From a checkpoint of a small transformer trained on Wikipedia: 18.9M parameters, a variant of Adam for these matrices.
MLP neurons of a small language model. Each row is named by its layer, matrix (up: input weights) and neuron, and shows model dimensions 48-303. Each number is 128 + 32 x the weight over its row's rms, rounded and kept within 0 to 255. Numbers have three digits each.
After each neuron's rows, "fires after" lists the tokens most often just before its 100 highest values on Wikipedia text that the model never trained on.

L4.up1203:155177129112085069159195134129115163162109109120127140112141162154125104242086124136137057118114135105101176104099088075116171161142094142110201176094110155111133135169135110149164092116106120147105134128133092118111159138108107169135137166121108104165132127133106138113146149074113091059157101183188119073116144120127156104103101125129139138095154124167116077198109136167126162120119094205141177137153096096142130151189159183088101122202144151113135155112120172125167208148159130152117130087098117120124145126162166150091111130153156105132083146083161158130141097168153075060161169171049168080147138148080137092108204105097147158142159126128123118119104121102083111150092131159154166072140116114137100136150111124157185172075120152158110132145108199136118138117102162
fires after: ":", "-", " +", " |", " and", " "

L4.up870:100127096087153118146090128131115124133136107084108145163160147146129147157099072138151087138088089118039053188147131074122159112124117060079134127126139155126112174180167161095170171087106069171137098063139176150103112156166139133127141163169091119155122158099069130129146116157108139071104134115170150055124064153073125065132095089072077105172154109200089114174144130143116117156037071186130121137110183112189110054209133101116143133119168091091111117154141169141139158187114137157122197158111142101111240100122114108107167159162102113132105142113154091121098081115134111060111146099084141094082109142140108146122148096100177095118140147150118174154124086129126099131082112172127172122118091140143130163163146155168155079148115069144133165106089122144104174085095201
fires after: ",", "%", " s", " |", " sl", ":"

L4.up377:136150144110103151122122116125188210107116083143149128086141141141095138078144127168121095131130087155087062100091108154116055102161123104120086141200068141115147127131144123110164096074078124079105120122067186177118113193154172180133115125123100136112102176089145136083088103088142106081189151094188138166171131172105135144128134131146035176129158172153081146127111093107170110142090148124138163161124138102101128112125120115156155110095134196110192153144082074197089141106123108140143177164140162160154145115181140083123127136081088124155137163146086131137108097107081161091194184139138187157110162126087154166141145155146092135138118151167111163134113097121127085102111163170144141162143121125119173156164159078113126075116039125164161134142109135138169123150161095
fires after: " |", " born", " (", ","

L4.up232:157156134084122095103129181127113114108134125153161157142146125190119117186143083199119104138131108113100141094133113053116128165147091121159139072172112086147141168100052147158154106142091179163124140168150143116131151150144148141137180129089076037137131080094166117148158130102140124128114068164139193125119096103099165061087137151102110121154138144193128130137081126161148135167139098136099105117131114084159126169101185165153137141155160106112193110109077186166132122161136117091103149130053076143098140123108178172080058122112142162111163094166140141129163153140080116090171122108105178105133165161125056158077134144173143105089161079100148125135114161098144079199146161104145167088111110087116123142162086154106122126126090114129089144114136151134130174137100124
fires after: " ", " |"

L4.up643:077146135095136117121115136060096125142148109105146108174168063136087122129125157129071135127119180140149081144118135108081173123129183109083131136117111123139100186112169169159096186108119170165119168169131124055132120112170122132109108136087083099137151095076134086126190143132218151124186031163163186169131092097142140130154173079148156131121133127130115157091041147094153145153121077120114127151142108076166114175113157116105143108127160175141162118098057101114121157144186111146115087142123085156101187107114187123142144143133154122139136177177089161215122134075029138159127084133128136160109110120130130082128079129173101100069175180166113098081093127099135122119150125132137146138122164115139138144162127122143110103096135060133060139213131117135139192078077090
fires after: " |", " ", "===", ";", " |\n\n"

L4.up1194:156125107108092110124146151103124087110153082197105170175154140115122099113085118153150064133088126159146128103136110120113136122109169152113053136078141107114120182161127149140156132147115134106122120143142128079167089120119194122134113120107114096121151145136118105130143156104092129177122087150138068145151099081139135038107105154121139134126136127191075202080127093136200121087146110081152141252077149094162133094110120078166060125106164140171139169092170101180143103116165150145104070120066127135090141145113161114136121136087113118134099185121087133206162075112117141110195093131110184135151187155099059137122096106131161123138146144169107164177171096097134146098084109141111150079119116120171202133194106084137113096125140090167131100161098142115122176139089103
fires after: " |", ",", ";", " /", ":", " ("

L4.up1348:160128146092137106119144136107166078140108086161147122134119172142113094152080136093119093148139129117168104061048099083078112146157121129171110142147085100128130153145156133146158135123100161127129116184074140149081120104130168095149097139098105130171094092098099102088162193135219110155101067173150130117136093131086112056066145139128109113117148171125082176081116136124169094141112073107131112170127124080116098109138147103089118099181152183115160162161086154134126070104182121080094149190164155082117148142135102151076194135128230186124122157194124124169129117126110124111192146115095141106128155158146166099081120135141179136134161172177161110100147131116203101106144157170115134125146119065123146153110157150148142068120123138151095123090131119149161158120171103
fires after: " ", " —;", ";", " |"

L4.up1051:101118042159151101094167134176089102114081085190177164125143135176089083171080104167127068154141116126091135110135084112150081129137164146129122143086145144108153179105104142137154128175091057105142168110127156161155101107171166130146155170125094152144090158113105131075126087135143161172129130101161117106151152131111080094116138155108134122142113121195138156126106149111165135116145094123172083169132133110114123121123132131106127091145126143155119149179176165145106039186145147160123111134139143079139146136136124099106122116146102100192114115170155152123121106138169097083117159192161135107102132130100093120180149068091140196156119142147177107175088076165150131180078145131135157104101155154124093161152202083175168109129103125125095129138101165108117167134095167
fires after: " |", ",", " ", "0"

L4.up1050:129121184143113108109109079132131115115128134157153142114137122096181108163193143112157119118078136146124064117090095106135088093156142133144103159110163170137152167142096170163146128167152167168139095122162103121137170159165071147180139133109082135163139089096115135161104156147096152052141066152196223095120166138111148055083104112159091092162157206142167129104149089108195145115114096181130133135135163132169118145109157115150118130077109144088114080159120118142160082143077080087140177097171133108089145082104166133144092127125094191126126170118170068141169147113126137105129104152146111133116119096154160159132110089118082075101105102148095160129124129116116102103112150154117168119105139118104141135103101181148130115127130123170118153130139082074101182097127228
fires after: ",", " s", " a", " are", " GF"

L4.up876:133131179116121134153116148098156150129089145152089062139125147088097135089114147129145166173121127225179137134132127129148058154121122160081092130217119098085170094057174142062143118119122154101150171146139105174092099195115131117079086099139139156140137109134106113086166104169168048109127133173171141135121091123077107128149111130138103149138197136173142153129101076183194126121103136124129118132146151093110119082138121156179148157108155083158206170185141067104131161124138060121107150156216121143130146149205131107103147111114110164080110088145132141108094153152054216132127056112142178161178109131108146114124126175166121128084117103138131138136111078117147140085135102132171089068125145086113187190144149090147120101103099138151153130101139121092193116096179071
fires after: " |", " as", ",", " became", " is", " was"